config.toml
n_layer = 15
d_model = 192
n_head = 6
n_kv_head = 6
head_dim = 32
d_mlp = 768
vocab_size = 7788
activation = "geglu"
norm = "rmsnorm"
norm_place = "pre"
norm_eps = 1e-05
positions = "rope"
rope_base = 16800.0
rope_fraction = 1.0
qk_norm = true
attn_scale = 0.258
bias = "all"
tie_embeddings = true
parallel_block = false
init = "normal"
init_std_qkv = 0.0449
init_std_o = 0.0449
init_std_up = 0.0449
init_std_down = 0.0
optimizer = "adam_variant"
lr = 0.00245
lr_mult_o = 0.96
lr_mult_up = 0.871
beta1 = 0.9
beta2 = 0.98
lr_head = 0.0112
warmup_steps = 204
schedule = "wsd"
decay_fraction = 0.923
decay_shape = "linear"
final_lr_fraction = 0.0
batch_tokens = [65536, 131072, 196608]
seq_len = 512
doc_mask = false
z_loss = 1e-05
train_tokens = 730400000
steps = 5685
dataset = "wikipedia_en"
MLP neurons of a small language model. Each row is named by its layer, matrix (gate and up: input weights) and neuron, and shows model dimensions 64-191. Each number is 128 + 32 x the weight over its row's rms, rounded and kept within 0 to 255. Numbers have three digits each. A neuron's up and down rows have the sign that makes its largest values positive.
After each neuron's rows, "fires on" lists the tokens most often at its 100 highest values on Wikipedia text that the model never trained on. A number after a token or word is its count.

L3.gate659:088159117172203088116175135125156104137174199182068137180112140117154145126118128075096140120107117073109153125173133153139111088081165103135105108178090142145089134150122167141109141203170119219163124150108090116096128163137125113114169226125152156121135165138094176084149101128127085132160109129097160130215129160108112146112145120126094146120159193105089133141198104097154113173128
L3.up659:120153200087117120086160112124100159102109082146214175158100175144161130208132151080113130094131108131148123135234147141165118095107105146096105113059132154098114171145100127146114148107071154137111116176116139113086094159158113151131137114135136090129060096105119123133153161046106100095156115158137071155122116162122083147110154212162136138120137087142142097158120131110152151168109
fires on: "u" 19, "en" 10, "ut" 8, "er" 8, "ly" 7, "el" 6

L11.gate727:127144099183127136160131126139064117064138158185169110129119173147059140135142159104154148135202130114077169188132115160098111129111119108112119112120150114120166133153120179186086126162156089093188164060107116130122129168156119156114105132104094142132157115100122137128158114102169125144081129137067146063147147110122108203107077151137167171135130118152153097147149074121143136082136
L11.up727:106160057176143090129208141122074160086104153121089132149128126135114107139147158111095125096182102118097072103095164154132122228126115094155090129116095074121127188155066104115144107154200097098119035161108148121121135151142161233122152153119168158134141109107121093192127087177168133127127141160190099130072160161161058140078140176180117076164108110096122121186109136100139088101133
fires on: "0" 19, "1" 17, "2" 16, " " 13, "\"" 7, "3" 6

L4.gate178:101102120105081132083154110141155097105095137091145162124141134142094120155203119109105122154191081102177153061110126150177203139117101132147094122116186139101087109134120138134106119130155132158121131130115081087126156170165123107130200075082157114154160089150151089141190148144169098177092120126035106150112157078142114086148146131171089085139111147137143153129197153168119076116112
L4.up178:086063081070091096099147113137141137145144130140091091104131111191065104075167164122129113139109132157101136168180161154138172161098108134143130096152171160108128172198146091143147121063049091138085125156133164030085125101165135097102139090090101178147114125148159122126132171110176163152139117187142111128082171056137142081119181123113139166106130090150115116149155154172136101143142
fires on: "H" 37, " el" 13, " Br" 11, " Hill" 6, "h" 5

L11.gate660:140091187164138159088133090132113188150106108119147078078150180084147149114175069078131134134152175164173200111145143161119124076130161095135110154136175182139165140191160123144078088140114147104085124166106118123079191120086160124159117163116151166066116141153135104140096187173089106109171159115085155107196122101145169125177095143106111149094163127089097108165157126135125127120183
L11.up660:131167155147179102132099111122186063113063107094071125099117106101136135083170101119092088138106135153157106082105156166109108118147140093078098171128123122147101139073162165111163105128170114174125111132145152107084104078092070081172150173157168100144186135167066152106133067163145183129129125096173131209127127151088170137135099103171128174123152096130107118082104128067108109145135
fires on: "." 33, " $" 12, "2" 7, "4" 7

L11.gate186:155113117125097154182121097102089138095157140184178151140090147136101179112168101069166160115134103116103116125145153143119062139166124113134053120113096121113126091136137172200104183118132118086121105136161154103114130141189174092086111162055135135121116139136163103121143160129143120106141127112136113100132134117097116118109189169164137027139163088162180104113129067169150193116131
L11.up186:112125130114076101135098183093164145034143112167139176124091121152120139148122118129141064096174112139154150101138106099111176131075144101091088139086138156137138157174079125134137117112097145152141068185074158144133133172121107143146136126106139163089149164110141115153143111151138133153170097127195068114129121181095065092134161213165137102113144126128146137168145102115146134169137
fires on: " " 61, "." 8, "3" 4

L10.gate533:149136144068164101145151114077120130129164124107121091197157127138138131059119122150123083129147144094158108118149155106103142116097130079158086126136152138118176155113133160122174157154065113101155153085154188147135131097097153116135120177132080127115182163166179089161139183136148129145136189104132144139108117090101083109184164157117120170126149100117148118186150143106112200119094
L10.up533:133108087100122059133100114157070120150084156129150149151165182118193114174140117148175134137083212141119172111156155153102171101152139141089084160166136118157229184164182122137161111127142084165125122169191109166110078111098177107114185106097138120107121140127129099213132109133103095117145158127116137141090145139143144174131161120133086138112082124108094117157135103113164189121160
fires on: " " 29, ")" 9, "3" 6, "," 6, " –" 6, "2" 5

L6.gate406:156141107118141127145147111156101096098107169123104077148146109081182113112146137115108106131134114199130159161176038108167102102122139116065098095158144109106152132196145134090103064115135142145077120184149175120106110108158099047145099143074158141102101152046089149116108154183111123076176145199103109121129116180109156135125202111145152148131196163131127109182120100066179117114118
L6.up406:119090130151141108134142138104118189114102111176118135118159150102162179096123165063079162105147136084095133131143144102057133086148111139117193172142113162157103120131128089171124127119098086129195081122156120051144082140138131146147137121149079151141123088115103134087150138174133170123108150152126138076165080098110082075089117087154104134045130135137120122161135125119144149149111
fires on: " but" 32, " until" 17, "." 14, " where" 8, " however" 4

L11.gate380:139168148093112094101142187095125114118119100098091121128141103113188116112175083163114121148104120121147148157121157080164073099129078130126131139098089106099127099089205089160139087116146091139156133082141151128116142126055145203088089160110108161099186177166136149140146123130110148121184121108085136165118161142081112123165145209162126119102144109096103144153108186152126125072127
L11.up380:133111104147066119157110094091111175150122156159114117128142136169170153144124143092118113177157130157147157089162126122149090175121145122107088152120123123172077146114105110118112162147085118107093099106141027133133133140095127124131141130151071114134138168145167130106111183158089145129150173151115126165119143088122163144153136128147124130126195053217101136120159116150109083115133
fires on: "\n" 43, " is" 21, " was" 12

L11.gate661:126126149130129098144170085186148141176124131141107117145138144127161102119138119088097151178103179103101111152142195128079162121152144107148162114108085140053111147123124071173121140163096120150147186093158141129120143129093150122180195150129110134150154097134127100152122148099154115146163070079177140165149114173104135066080101148134134174042084091120105138154083106172148107139102
L11.up661:098160134123127126122171166051136093135055080125176135150127108164177095177190092136154156156089156143142170178133101118066167118141135136167136115162103153116206115143169107149136166089121116147174137163171139110132094118149134086142123173150152129105111195126146149209138080149090094131118059125136132161059131133145084119082193198146093132095202103142121099105106104123116167164096
fires on: "2" 21, "1" 17, " " 12, "3" 7, "W" 6, "8" 5

L3.gate401:092135073119108165110192125132132109105053131105123109129091114137153169107164152161131164110139150131112129151106120149164162120094134181147126114175149117090157147098162084143107140111101134101127155062086100198121172094160158151128082147137179154147090169116080090138181178176139138163115092148084113036098160193134125154126065163115029131202142135137124174168099157131159107150115
L3.up401:162118130147092083119097123137137094150111156156124130162199127163115166131079185139123153157136159165113090129109088118182108145134151085170103082110110079163188125153156120142168090113118156115125149093110071148203094081143053101177136141167129104101072136109136120214137149086099106143155164134104164099096152143096109145115118160109098138178118097156132137140104087133107124109183
fires on: " as" 21, " had" 14, " /" 11, " since" 6, " during" 5

L4.gate745:113145082147132175136188135114096127113113149123091155134130178121101133099150157123152068164181154100063110187063126103101168071114133130138128095158084167121117116131125147086161143063118123160086175079097109124095134145079114118096128129047107129128158125142125088125149139157150118168086082128112111086088104114102083072125159129085134080188147076094155095157120154145133161142160
L4.up745:102072110157148129147114122101138112104147110155156120131125144108083144184122152141126109134124113115021134111138156108103123087146180092084161121127093153202131089158080071128120139124085190138155085124103109134135102139095090183127135079079124167152087097131190163167207097129126114165126058141107137111127129134131145094153130146131144076174156117105175089162100099093123110123122
fires on: "2" 33, "1" 28, " before" 10, "3" 7

L3.gate467:115136126092149124148130144134110087154109124122129098179081134119116064121155096133175184122082075127173112092160142160136143052128127159174140141125132131130159146119156143103153102194151059186138147165140137161123105154143150141114214118092164120131122106137072161080140151163136111104102145070101127127138143105101089117142121132111110159177218162146119146145112114177164159226167
L3.up467:123084176129106183120189080146185095101204062152081094198107157165135111190080114150151156110183146115119118169162146153129206121036135141135153110087115148112108187166157085159158134070095151154139125111116126135142116125135169127176129111163190146202098165148167144182124128103139136163135154143154158119091093094115148126095092127149144173133133119111164133156118153080158134165113
fires on: "u" 21, "h" 9, "le" 7, "r" 7, "a" 5, "er" 5

L2.gate120:110119081108106150157125122129093139112083132134172071141131101105180191128133118105176111095074127117099159156080112141081077118122176170164151146103089065146166170131131112160100149117146147162159093124180175141138091152165082093110102119086095109116123118126146064160147068106146119071149106131123116125083096204150135187178160118140120185099115089155114096210133115123146101154185
L2.up120:094082121145132142105083170166116243060130133093097097143120159131066173113105149122097112087111099139107190173103138171098099096078097147145118149120113130165140126122150147173126190121148131145139165117175159134145098112148122120118112052124141125127140139102212092057143108127203120140132105128154120094100143145140106098180127131120149128148104104111080114174117093136146133155119
fires on: "." 68, " by" 14, ".)" 9

L10.gate346:084097111080133184109142155133121147123144136091069088173185125097129070113165126099148093083129081138125142098156099112139150116123116131118120106134166117144108096156163137124104161093092138196090165171126104079140149140150174089078155103179103105156150141120158102115082152101110091117068138099155078125085198114086092123130087076130200146143159171146108112097138076166115157134137
L10.up346:128127198111124198120133073173126106146139061091103162152159093158119204161116135173135116125133082133108103081108110102115193136116174161141162152121141163119143141129113078158110131104160130158090142133145078082131151114162126123174163115107145174121124079134130172156132133155157089199169111158081133175108156130130068129112160152174172130144103139133073116124145075146086124153119
fires on: "," 33, "-" 28, " and" 13, " late" 6

L12.gate445:169161110191095163136202140136101112193105064131089095124147129067125118137142141166135135208132094108158137086119143085094050136125108140152184146119108171057131140147092069087146148168194131133117123167120173120075166082137095133176132145108125173127114185157116060146158149144116154153130109157114153139171136071111144097095086130117128073163085132133191158064184125101135158099127
L12.up445:120103115155097131123120185119078131156210111146106143142130083123117099143103110077157096137064100109168072114160171123157140178163124071121095131122171076102091098121143180084139127108179114104113079188122119159091072160125143107086152119109134114170080110128108124124119125157094150129142125090122102149128078113109183051166140107153123066161164217120129143102148105112072136126146
fires on: " p" 34, " hum" 8, " s" 8, " rep" 7, " l" 6, "," 5

L6.gate710:120151131118117147129097131139093118148140129111137048125122124152167089112195123116171171108113152180122085092173177074079099086126064173137114123166155149130149141133126122099119089085133142108066133136122138087100133092140136079120139113103153070111143141134078103092173167180119136111086124155132107092113154124069078071105099149092180174146197136142102146161152063111165096159137
L6.up710:089152202114142080117171131168145124116144112107113180141146144159122123167127168088169140150164111115145119111155151110179184138148155100130128144145193175072150137178153104094121106042144145144132110111204168159078127085152127032079108064104109113127147128132105142125140136122163116141055144165102183113116110105122100141150080112129181147131079084149091146066112107140107110155187
fires on: " or" 55, " and" 36, " &" 9

L2.gate421:091148167008171137141100126073129100066065140129111123154097133113178132146213137175101110144081120144113089089146125138130099093100152142184185146100100123125143163182093168146134131154142098169170130094110132122173128176137182160147177085167136150116106186148136148153136146152156118128146165140126123131082096116110129182130147099132097181090163057115139154138143076076147134129156
L2.up421:123144178117126147167096149152121151156086203152090069125169124140144130117160137084123118068123103120127186141048127127158093120125156141131162163170103129097173148127143098099044119045133146112135085194106112131120136083178169069104105093191110094127177159158140103138071143113137167141139136104133137135158144148136119109110091153096092120115136132095151170103088194128091116130161
fires on: " only" 39, " final" 16, "í" 12, " even" 9, " short" 8, "s" 8

L10.gate99:064135146181135073144116112158129138100131126143120154114155111136155073112121124113156114169097127192135144135080163169116128077124095131100138139141159107091090148137159095159182119151162131162097159124085095154151193106019184136127121169152101158127211119169095200124107144164043165117164107149100114123130115144094134062138063108148165101119180183096104121114108119133148161113161
L10.up99:127158150187132131122100137178086123102149141159084122140159062093173113140114167110139039178142156087155177100141155217109139112145147135093100142115138099083107147111118095118136132168160114134102119122152077145132200114075140163100126119170140157147152111181128115149101140126100116147127118129155204151172113132167121101153097135186085102108185117103147141156106092105162149161132
fires on: ":" 45, "′" 14, "°" 11, "\n" 10, "/" 7, " |" 4

L10.gate408:142145129109128145162134112161140145114149115161121114152118139093141102072142064189172099140118077179145131145144183144162153096169080109172119113146131089124075095146138151139159061115134152146123151105165114120107153122060184052067148127098143147104194180167092125123113173161078161128123091087114131102115123102070071070151093151092097098141149157104103083142112126166094162055121
L10.up408:126146159108136147088108125163077158096117082125137147097165104118124146088089099122129089147122213101151091093124131039093174054151134087130117085121148146134169108131119098126139109129096184108123109134140166110127144166116086116124138132102075187122168094108076168146181166168156106189128112192100060144121167140112158066152138200112196148099140133139145137133084135149125094087111
fires on: "us" 20, "is" 13, "ion" 12, "." 7, ")" 6, "onia" 5

L7.gate491:066159154093138183155143113136113104175151110106118108151159117130129159190123142132147189131125113168155152130127162137109088119104120139161132153109118153113148138136091074106065106094174103143093142155112145080113119120129093096121102116092156084177163120121092132181087191164079186153112140158066119155137168100083113144067139110116160136122169171110142151181131093070102124096120
L7.up491:078061119104098157056137110116171188146103132070101174161105116176112115155146111067132117105065154113125073137116121142116154116117139092092166133156116167111132109200103100124079181118109117079143135148151230059122158198147102113131185069105155118196130131086151140067147109104128131120109166146137095145149099113164160136084150110169132093123133128116085107046148120092061096130149
fires on: " and" 32, "–" 15, "," 13, "-" 7, " until" 5, " -" 4

L4.gate355:093123195088088124140153095135113108103102139114051119134106155146193134129153120112120132149160150140162136140086146060154135140155115122154139174171143142138133153097085061109085158137157142120156129110088156099176123068151156122184178124059115110143113097086115125121145207135134133167078075176148156090178122147140123152136106118106088200214135102103167133083165121092128068130172
L4.up355:197130072120136110116092130135144160134129122201164048103196137136068160127189128142163109148091188134121116158126154116115111048159116149168119155126112108105128165131097102126113092139097123137121098123098134146079090125169071182162111134108096183151056116102192168194148138110169140123103118137100093123100179110114140148131136091135103096137103145113146202131100078100142135100150
fires on: " as" 43, " while" 17